MLP neurons of a small language model. Each row is named by its layer, matrix (down: output weights) and neuron, and shows model dimensions 0-159. Each number is 128 + 24 x the weight over its row's rms, rounded and kept within 0 to 255. Numbers have three digits each.
A block is one neuron, or neurons of one layer that tend to fire together. Before each block is what it responds to, as a language model described it from the Wikipedia text at the highest values.

Description: Sentence-opening subordinators
L10.down17:162169087121142147107145073173134101163147154142089142123084161139156106118125150116080125102089124156156107132118181137121136136104130173152076104118146152112133107155089124082142124149117126144098127153122140167114113108114109133132140150135158122116126100124109135181147133145103173114134068105094168149115174122139119137131172124137110151118156130148143131139141105077130125123096121111165144129120108110123114146173102123161138140121149118081107113097114157127099163130120137
L10.down43:113141160107146106136154105100166095138167119153134125144141103153076099139144147121137116132172144132118147145136125137103135140154154136121126089112114112113163111100123120118099133122154122093087148153107126112107158077174115155179130133137141133105175123117122158128071186191124132096152139166153119133147085155089080109120127081116151109126102110137136164122182128157089091117139150131104087122118134123145124138127117091136087155102116140120155122112146136123125147124145093
L10.down83:089136113090107136137116112115110134095140152142129121134121139110160083126111144144123132098064136161123170117129162125119165134144122126109128154150107141144148160151147151144048129176125145115128117110151163160109110152103148120141128131164166119115158141111111105104091092117075132148120140163131099094152141134099155105115134132116127135131164126084137101088085107107158100153128120133149058131101116156126151139157168127131141128129118110118073136148133129138160163172154097
L10.down134:126103145135143103097146076120159116106122157117123142141092089116129157137133125154140132112140115075141160101158090080101121188100133102149093112126166119099117111145128128132114122085138108097102148166127136127140110136090104153162133128142143150132078120127126138129155156112178164129145113117122130133119181151086149188142139155150100184117150103097126112145119147091120101161158107132113110119118127111124099125153113142147157086162160148138087181137142120135095129138124116
L10.down163:134120114173112090146089139096128086150165105137168147147119143162124124168122110174163103098145147099134148129120152153154159093132114132156104107118149135161125118116156129132131101129143140099147138113143101161155102183106163123115131115119123122121130092098151172163119147103128152117131157117140149147193108117104095158142110126149081113097138103112111112164138159118118117119063114104093138096151082129123123100132091096163109151097130171131102126103133148158106137131121097
L10.down239:166088128151155160152136098152161145130116139101137091088059140124111142120131121184074153091098130109158143126142111178122109133074094075131178152085165128106126108164154137136093146121102162153127121122115162125146116081098170110103122123088103105159122133102136174148118124141098127100115158114142153107151140132145131110127111145115140144139149125117118159122133138108122132127125111144116118085178154112125139139117130159136120126112116152123119099142170125147101145110178137
L10.down328:120091136127105108144136134127149121166161146146170116129121102139102120104149152127142128136090137125120129139120125104079168196137130101151149114139156127146123130121118131101086089137074167118113102128092127151158112117132127111123127127134144125119124089110154124131105133164158211179134110153144095132112123119154113151109145131140156175107144091153150094140093142091113151123147155121115123099147148110095118108112094149138117147169130093129056170121123177126140097104129108
L10.down367:108185128107123097112118109142115142128095143148118137112107137138130120087146121141120141122130090121104125101155151095124104075139146173165086145100124103140128142102088151097126142149138135117098116122142112133136141120083111117080117157116129146176177094152148128154158139134088124083156148125142168165138084118158129148134182154111136137137141124127080150135148146135137131123104163090137107169101119120082128163162157160108117149114151098134154179130133147141071096131111122
L10.down368:090146107134126127147106154121141164129063107150151160128129160140118153114137125135107044132133095158158131125136120089130138135107093109150129143137149128109128083120130109179157167142134144134133168127158102155130195112119126122111157134140109159139115122117120108108109137107115148114114132044172169111116093130127127099097136138122125115135146106156095138130115153159119100125125131142117104131090155118089118132105124110096116095122127171159156153141182098135117134183128128
L10.down407:161158132157140098113088203129151150165101121122094129091122113105129135101151131078143150163119081101123103129138122158139090121163084100133133124152120165110124102129164136142118137112163174123112119148134095091106142102114179128100119110102128132127109129151130133125134108122168139113155090059148118118104164158128106111120142147145103142125117096150123128121165108123182142092106136124094162101154116145151139162157139117128125151108150084143173141108137095133144150140139111
L10.down411:127139134164141135086100147136123170133157108135137156145103087156153117124134125128113073132185118097129086127112120105129129149172104124124149161154134106121143125147206146143138120125154111138080127141113144118122119087172108135098144121076133139129061131141121098109139115145114150108111150113133153163133151104114158133145114143119150154123133119158153128072130138098083125143099129164177137116090150129106104111112124127134114125146139120189150147094144153131106132118066100
L10.down445:142090136153112126119127117155126120107168099182081149160158094155113107169121157084153136071101116157089129113105147109107135161119128098136165169130149102122156156132109160063121122132143102090115167126096106127126106125134130111158141163154139163166147137126119133119116196150129147142137173121114111133132095124171140141109128136130099112118116101127118087150131125132152162140108135120135150127118116125147118128114118126116069109171115112124090142109127167126085109185120121
L10.down449:136076165099109140136116151143143193144127128134106145104123109151124128144138136147107140152151137119148143132143139109119121098130180134146095154129086122096098111194080134152117137139108093167106134121097114124091105094130142111143168128127098095149160138124146175147131141145079138078126081106124127142111137108172137118100163128109103127115143140132143116129165155091105145172139130125162130127088145099130140114120150093155098156148116146134108175102127133114119084116103185
L10.down524:108099149094111106120122141108144137137138142141091144133153130133109097103112107108089127125061081083132145146145122138134123129101149115125108090118142119136149142155151112142112147097123145115156107153156163124141105143121184138177194094141145094119138106127141117105161135103122122086159162108113096166116111124163136199103178125143111163103162122128094141149113118149112195154120088138097117120132104139149116096123148116161099148162138144132135145125152130103110124095115143
L10.down562:139132152128137132132108108114091113125117132141142159146137157148169161105099144086126129118145149141098178145156130110136136134093150183136120140138095140144162139149122126127121130158176108144140127118136136135065142108196155055135121122112162093141169131128114121139162117097080085102106110138114130111156126151103099130146145146089139119123133135103121151096120132103129136131113104115108121169098138123079104112151146122106138080127136128147117130124173212087111118130114106
L10.down635:116092131077141104110129117131130132122141147174144137132087150141128127128106130123159115146139117131126145081135154101096174144136110146099162126099148146122133113121130118153121106125132136108137169138089185142112117088130107155091119118087113129140132145115075110141106104139079178124166092150138112166121154127141167166141098141092147131101113103116110079166153167120095136183151115135147151106119123109130113180144130128102129154140084163125101189113139167117130095121122126

Description: Connectors after numbers
L10.down11:149152115121106119170120158155102169112159116147119162159126128107130099162111153182099126139144116145130133120133146121150103156093135079129133096113114081106136142125119119102136100141090101162127130134151148174121134114128137123163111127134133111107110155116149118077111111120113113194084154175106113123129101145096113148158131099134109128136114123167160114081096077108115129149137086086151140106094161119147115137112171162077132119131121151139163105137175139105162150155134134
L10.down18:134140083121131124148076134141117106107079131092115157108109164195102118159143138126153160136091108079160165156131155119108157160109123145142120123151127135101169118147174148134093095143129108133138145111150127119131147142152118118067103099146134082092136108115118097128127118165128121100131169179127128175116168074131098117151160148119138118155147092163125120112114117116106147169118125130106120160137107111124074148110119125136164141148117115119129146157123119140127102171135094
L10.down54:114133101144104124060142163140141120125139133122134147131117109148119121112118168164083071126133138121110126127121151101128143139139147105092129174186104135126189085126118118142153141096139121107092115093136092174111138125133134154161148123132182110125131154146079102111114116175134160120121137119129136151189102080135113124156120101074122127124143115109113105158149159105112151132121145144137142129162119116098123100139088115087143123136161145177104139152132117092133132134176107
L10.down75:172142105146135131128087172091122117149149138126111129125116151117115103136125120151091112143087137081139155118089088086145144155114136122086133105137103126130148153125104132117089154106128089105123170141102121137104136145111143133178164133145134154116140147085075156086099103112117130096141143138128092147158138122101120091123104140114146162147100168089175119087164117127103118155143137105152135139118174127121156116138132141127146133100109164163132186148119099082156168135134113
L10.down92:160117117132088090120135130151135156139160134108110125120084146148110132096076133132146116110105125155133137144166138119120142096151098142118131135111129127177098095165211122156132089116127141079149142146072105126123146148112123123113147139130089091087136139167131129149147137122108121125117117124133136126141162182127107140137125114116185128121117110148142097163107120140092133098082133120134101142168140151105124115132111147104143152074186126186095146130096105143158153115106137
L10.down132:178159108104158119113124120139126109147106168115124141182107092108106132137140099071167125118150143064125120109141148088117138129131129129108112155142140126141103130168100122109119144131149129103116124170096130162103129168113148143131124140144089124171108124158108142108129154147103130149103148121151127185166154165092100091099128119127145143086153145121119153135136171159096146150132107113094092143115138125107148134110110120108114125107170082103135193112173093122148129094128110
L10.down168:152131120156113122144119153115129185131168127145121146143126116137150128077128110132136030118211131134137115116139104140140148130169095128130147135127122104130134133082184106113161132115154117124102091137144120151156118100162098171145122111103114133107097145146133101126137109117109147103123198122145117126120137115118132137127126172116144150123119140123129115076111127111121146144104157162126120088114140126107120138094127152146078106077158146139146121130155155123155112146063114
L10.down219:115117120144112136142111155174101145175178095185140185121096129147174142131117119126160138138109089137148122078107100091103109137097088123158143086087139123097144143140118109077139132081161132114118118115139135146081107142101185149120175121149154135108124164151106166119163123124108136163137126130084167132142154125134138131113146154106106126117156120140132125152115127115149106154105078128137092111099137102106146137133153089158132115102138117145106120095130146133163153114115137
L10.down255:126111159124147138120150150151141138126095100080137112130169097116111160140122118158130104123128083085169131159103072104097128072113123155159106122095146098116133091128134122164126133143140139146121150117106154155113111103107162146110140136097135076155189110142144101151152111128137129147164156090131147136151132135106185123148117149181143117102130133071106100088112145163132140112131143112124176146092134131115125108091136122147130168123140084120115155115122144085136136134110165
L10.down399:077169148137088125143128078136121156130084129107105142101106133118140141123112158098120164115108127106169144122129135123119141158145120097146129117103157114141107152146128145157150116126159119112128122140141113129100154162125120098129098102086144127107105129173110114186184117136120114172103149165152124116132114105124137127135119097077108171142157124167075152127148086155087152109087123124105134145129142079133124097181123125138163120143131138117107129162093111191141155159122112
L10.down434:075124114115115072096131130077051116107166119158136145137139123152108130156103138119123150128125110152139131125146123077081120156122144118111119145128151109132111114163147127143094136111155101164117119163075117106127160148149132143157110102156120141151134163139142167113154170133110136107113043120109109119104128132140131150145129116159136122128128142158126127150170189185086125124150130156136094110112163126124151133149103120123086135159090112160151129107124146101124136137147134
L10.down507:129088144146158163114135157130112131154119118144126135117119110111130123106144107155120106141093150092130116157088119110104108129165123117142100118115146137149151147121097094098121113150118106127133130180116144133138128160108092113155109100127115119121133111082095128150132120111122150149136131139133073141127181066130153176097135178166145158144134183123156132153114091175155123141157145165161117116137090100166130142138120122136119155112122107152144124082133134099080141157054093
L10.down515:177151123140134140132124136138151117132097136143085115132128104125128129129080142103136154080116122144146178144148121124096141117139135140141163182130125096146125098140156112100119156156140184128126149193099132107103098121121128112123102141137117098154121146157100099067174053141116098143088146087150108118135164103125111123133121173115168109087159131088110130135152128150124174109158119096123097147128161134127131085103133128117116146115157093134122118115168105113114144135134151
L10.down517:128096182092144119146096130138110172136132128104141155114142130132112115174158097093145096144105132120095128088152178133110160105127110114126106113156111095158143159138088156155133121152159134145124134160156162154109160125106098132111134132148101131085157115146135101100123138130137109106120132117166110130124120175123108127155114113143104109086149149118171145059097092140149123146130104132095120161136127170091076099141125140123138121119102145137139128146180075176145131116092140
L10.down519:138109143135155114156171179131126122091139101132128138114114125131136116138116121117110134118108171177132143125109123127116151108094163150174096164135156112146096119117149099115109133156153127118139134104114152114141112080133121105176167130096167109080123127081080131126087141157161115105123121111090098142152094088144135155140164133155154124140106175201129168142140131069133128122148128151141132098120151086124122147131106111144089136165124086162141121092127110137122107097136140
L10.down537:174105119110122140122135103134090145160123072139161113129134137162097129085080131089128177151110178134150120091117118107147133171100116137118134186144135155088152116119150110158139121121114109168151167149095133098126139203164184107142143117128137126108105107144135157133159086117115124163144116115139136114147138099115096138121109105164111115114102126162138101120125151098112126094100123104115133105158115133121122173110158140137139115144149130160075127114136112102139112091132164

Description: Clause-boundary before main clause
L13.down70:061138114114097098120138134174098134118103116126120160113096133118142123105117109110104145159127139114159162125107156152098163153113129097129069130163165140138130107135103136095112125103111096130129186141131091094154115130114112132114129137136128130120131128143138141151128115090179132156123144132104150139113189118163131149123149094108139130103179137106183147119100098110144118122131068121143111121134137134135158088153162176116130097155138168125075145097174162134126125107140163
L13.down112:153122129128140131154125122111136150114121164100110113109116129154148151103109167130141109124100138139129127125140132156133116133122086139126109126122125165104144165135118130085122113136126098118164131099121129125146063110140121099124118125136124119097145174123180140146149137134102117104098127120115123108131123131119113136122131127119139143138143143136170138140074127132123152122130125122143100134099108076141119116141142142133123083135134124165098109137101255138135137148128163
L13.down347:096110102109117096094142111079106123106130158111133141142112110130173149141126117121132139132126138139129148138135139113144132136105136136127095165145120120103123097148144109085124150170118135089110147123108132132123097105116120121133076142167148143131164131135120129106159111125102119137156088101110124123134131095102137140162164098108123101142128125130135111113144171156131091113116116099131150160129186127156142130169145127136108091162139121174092136135116255139149115189117134
L13.down457:144140136153113095111117144123161111138121152146111135137095121152149114117117079094135130154094160154100134095124108119137100142159149144115093118174118126161139132135188116120175143085076133132154129140088126122151118130147129119147145147086089108141107120126102107130152137105169118112144106122186133108128167135132088125126135090091185104158162107069133137129141170122077101145140099117144124169116165135103133132093118118123101158132164131135131173109113171132118145124129085

Description: Predicate after copula
L9.down436:108126132146159113143096110124157131132114113130059120114137094139145175109067137106123140156092136101104143137101098138140137104147111100160106139101119144125163098132088093099117103126130165166136143161135153169123114104107133192149185071126151143110089122142094088097086116119109169165105113111119152128103105152145128128135120110116118129128165108145120122146125117129162138117114145160127104127136086142150129150162140158171146165112145126135150158143139122138074163143123116

Description: Coordinating "and" conjunction
L13.down500:179142142135126089077190102145118120116115129096109125123081120125113157133112140128147064107165152137130117141193132109162149095167141131149164112110154165119150088120159116172163092119126171076088142139102116122124159107125111107127133151113140122150104116140144127132113111128072170124125105094149111176117151142128152139111134115094143118163122158138147150122139130104160110165094166146126122111166122146088122116144126131107132139133130109110115131092119092122175116118124129
L13.down520:137180101119136166162116107165109163153146131110132137101091146135129138167120126099137110132140132126150129126161111131124153111130132126183167133153142122130132115184107103101129113117131127108149085130124153116179124122174128133130099172089124116111129122137150132129177116138119135116108109095079149080130105126082128114088120111143147120157138124109118139149121128115139121092129122190131164112109077116132083112121134141196117110134126063131116114126102209140124113150115131
L13.down525:117127107135106147124127111129125156130117145121123150112177131142211142144139085106134124132115107095126133133092120126141108109137155134118129131101134100149099154131131139078128161157125076155180123154124128104084104152115129081097102103121154155123125130135133161149136134132138137106115159139113122098134095103124085097124128146164102128154139144124082108083168128177104147123117107111118172140085157075130134132117149144135124107168133129131132141164106224157141121147122129
L13.down595:121113104105132106144106147138106175158115147124120099117107129163139171118139095109132138121131118133136117141075152105158131150104131094088146145146142154158161139127094154113164169117102101173121117101109105144131130189112106125064145118122105125147116101130107120143132145123158133080172113122147139125162136112143159165111129130121097159114123088116114102133127147137116144137122058125100143120110139117127125136111136096146125076172160109173149171125105206117129107104132141

Description: Coordinating "and" in lists
L9.down561:140139141155116062119130159136149101156154129094116098087119123103147145138128120132127120138108158111108165109116144099114135109134105077186126153132132119132137125139083136078172107130114131120091132121121123130114168142159145107135177137082154082098147144136130185134165123134147132166144145124129139152150119113151184147157085125167095127144151120148090130108124102110130137105117166103113142127128129116079113128132163179121130120133104123146157135077128117088159113070122134

Description: Ordinal and temporal modifiers
L13.down29:119166109126126128109128133106115159121114150109129140143133091138186125153139135109124146105122144130116141100106112135134138145132160143147139130126156120130131151142136136013114108140139113137117128126127163131115092127190091110122135156138111124136133171112107137131119112140139104098114130096143105103127137120123112125129130123117138124138168124095146144104141124090128129135142100144128138115114128108092105119112125131120110106146183107139126129129118255127139135155157143
L13.down414:144166112112146114140141126106102130123098147130145118122150128130206119142168148115117138136125099115110118107114117127097136104077123128181141169134136125165134135161136149048144101153129108149075125126143179129159081139142129092146121145121147102134125105151138095135148136130119127110100139096133130102125131162129144143143138102100139127129138108071129138102139112115149159123117112142128135112125111114109137122139127123115139124153149136151120139116138255135107124098139113
L13.down462:185139113102109097140137111119109150127098112094103119128109133111143121144117146115104133114118155141123127107148117146121140142135163142148117078140115104130139077117123149101136079125137123111117130133148121187093137139125140092150157125131104168178142098128184139165126123188139146137110108130118122108132136185129138173186143102103148168094130124117151130165154129073091111128149103151157106125172171121118092113127109131114159108171116096125107134149117149085137100093104139
L13.down571:125129080116156100178153134133106154148149141113121151128142150088168095166142173108132166110113128114132143113097133094174193121137136115126119116159179137108103095158134129055126099124136155143109141117134121122116041131119128142108122136122095133139102115140129144145133145113155137139108111179150165132121128095111136151113164128102113151104080135084125154158124118102109154123122079117158168125134123096133079134138101154129135105137131132124117123128128186143127131108128133

Description: Word stems awaiting suffixes
L10.down65:118089110119097088137146188094142132151087118141165126166115086095163152130122107115119112156117090112116132168116071134140092165148100123115123166146177136130116108123119113115115127142092149156142120093119140124137123172123140106144131130171119165145113134118170134115157119160060125122120151105146128119104133120125121150101113166144138136118138151125168108104141129102138139136149115167153138104147099129106127138125089174113148117095151127068144181113159169114093142093125149
L10.down93:162075100103077108137165139069144157159106127115141129097126145090137122103093137150115136150143095120155138163119110153133149105112159146133151102125116155136139132135138105174121130134118149137131096137146108121113139143143136120123118136117115142114150127167106119096114095145078166144154128131120122160155161149082122140118139108073110132164133115150121153115164122141103093102158100113107135122106156160097128088114128059138128143093159165154157118161128069159100159156139151
L10.down113:137143135130152076118125115156130161176166105147172103122113143151110141110130124107140165143140145135111142094131128121113149107112105164142139160133106128142129077143169107185157122124089129153122144105105151102116148119146143099157080154095123118170126099142124123146132121165109107109099179151165151100142117164128132086144094138123170152088111134098115127105107102125134138142153141115112144187136144140115108160104097129154107113130100152053103112145133111113116133127072103
L10.down157:109145129160114120115121130124124137121142125156134133134131180147121172181167155138137086145138128143144122159108119114124142141082163099111094166130129143159105115137121091138108134076119120132160128144134166093081129146094087109110128115118077121101093129130124120197126091115131108135117148107135132153129123143092101071131120092139130127141125084138150116137097125177139136104144146099186135089089148173141109107109122143124145133108129165143102099107150108156148157132130187
L10.down214:094123089109173142092137158088147102172107139145095153157110136097150098114141117116101132153091117130124145122163079116156136115133135141127122146119151130143131109116170187121140105133164116136093129117130117150116135149150154103153135106130159158176158106132163123144140158098133137091127148090094149124128125128149137166112116120074087101131120091123147140124125155154172133137139091120099099151165071132127115111103171112074085126148145171137114151128133134139113090157149105
L10.down278:145155109102110107124079105136087132146127098118156131118145114154082160134127112093181120132128144132113123108101140114100100161147166112122154128144135095123152143144106117130159143092127102113143150115131132167131124161133154094135134126128124138126129117152123126149104115090211143112151136145171076141128122137109175150126158153151119120131152091127177146142109117134130118133144099084110151127115071127123131106099123105174135078073102112132185168087135141102138138101151136
L10.down280:136110122157146149138155146104169122122107132110103158134100116112151143115142096165123079126117165152131131136114111133142087138110101186124115137123146131120119144164147160151095163129131172137125177139133142120125125205125113098144126138128140103126080112140091138074145109111136149080162127127129116100126108168140170071105100124130160132145106150125143091138136119188119118122122117088181093128129119135105104120131113111107119111137103131110174157081109120171138104137157100
L10.down292:111121127133129110140144135120138160088146094121106185114146059132134155103099126181119125091118142155085186120137157125108129112194110131128167165130127122159127117112124101107129108109121113091110084119116098138122138102120135163104121167202133115140124176160132122118153161156071101113125181132113132084129093126144118156139136086130126135122141118145103171111103141130094104136127119161104152139132155130131144121130136137125116086144162111151151140152123137110088116145127139
L10.down297:131125139101137114133160138091082089113132147177132086148135131132162116112150105132129135122131173152133128158114126169139120183154111125117185130138151120118128175117103151107122161147108098093117115107136159150159093098157137096154166116113105119096125133113126129080107123092139131127186139126140090163135135118105133095135152096112158162094144106088150163137113130112148159149144114158139086143117092095136108123076115154158120129098145138083149091080136141128122150107127130
L10.down332:150104116133114122133140106144115123154114130150102120132131102102193139104145157121069096161164127127111133129130105150113132172149087182145168160126186123182122157113092133098122145127143159116130118110130152092128107150118172122163132191116115161101112135112159117110116166108134102110082144137079112146127132146151128100082138160123075092108096105111147106141173089126098122125146114179153085147120141130136131100137153125114129123134115120113135111135134144119120153110123147
L10.down359:112158146104139128150153087130096122095124084116077135171120153143126160087080134131110143107107105130099134134140117149111145131114113153113165162091121140122106145119093129114112116163116084144077114151118138165141138152140124151179148133140151143109123148145120107175075153117117117160120156138152103151135110146105100120105116117137110116107149169125128122157103129136167181159114145127122105094156158119107138071107149125090068129178134129149149156172099106155137123115121120
L10.down380:138142165110136134136135158118110118166099076108102130146121143111173121090142158131123162128098110143102165102107164162148127104118106114172181080155153142122167141161146166100112138120103105139098132120146096159104113152110184099141136133101149104102148151083148157087104134119119115131114141109115149106145147102157116075138133165125167087118155102119121140112136146126144143100147106146095109130157116150131137118079145096139083158129149091158104118107126126168135126101123141
L10.down403:120094148081119121093145103098187152095131157126146132182151165117138122063126109119149141151076135114126143119132113185162113094147130139135108088103070137159095101143118147107133128115151174147142102148123108099117151147133172120134133149134086133153152123114092131147135123088121127128121150075122129136129112114094153094128129137075154131184100168125127149101113130120133129109132114108162125149129146141125076096139125136116128138163111169108126111143129115131151128168119160
L10.down427:118129119122117146100155131134137075132106104118117131125125121101145114163138104078130138160170101117145136124127092122136148171119111146133149153135118116106102105123186082138128101156145135108107104113112113122160114145097138129142072162168131134144122116142159159126115117132133081100125117092087127127127127149113183106134178111114109109146124126091115160161145146156131109077108128118138161128109119117119118107168179129174101092170126155171095152170108143154122099188135128
L10.down450:148138133139127145126126093129152159098122095114136086150149142136099108106165175091127092117115147162102139108171092146095123116130123185101156090128147090145113139107159125098139140144120123105068100132113168121147138136152119085101137139151109142152104134088160135118141176170137130150129154115110137149116154100130156113114088057140133147161102078143125078146141130115076121118122126132144163139145177133139108187151112120142101133113144149122103123135144118147124112126141147
L10.down568:131161141071123109134112124122112131156129115154093129096149143091118124163128098144125070107127133076188119089087106087184152120127161122151131143131127137121158140146104139114116144168112110129150156054130126128146157138152128128167126121152140133109165143121136144143112151148157117127121189144106126136132085142104171089079127131146144104127134127149144076121143103124173121135117102156113096094132109108125117138123125135102123172106143158094153163130113113105130120122105170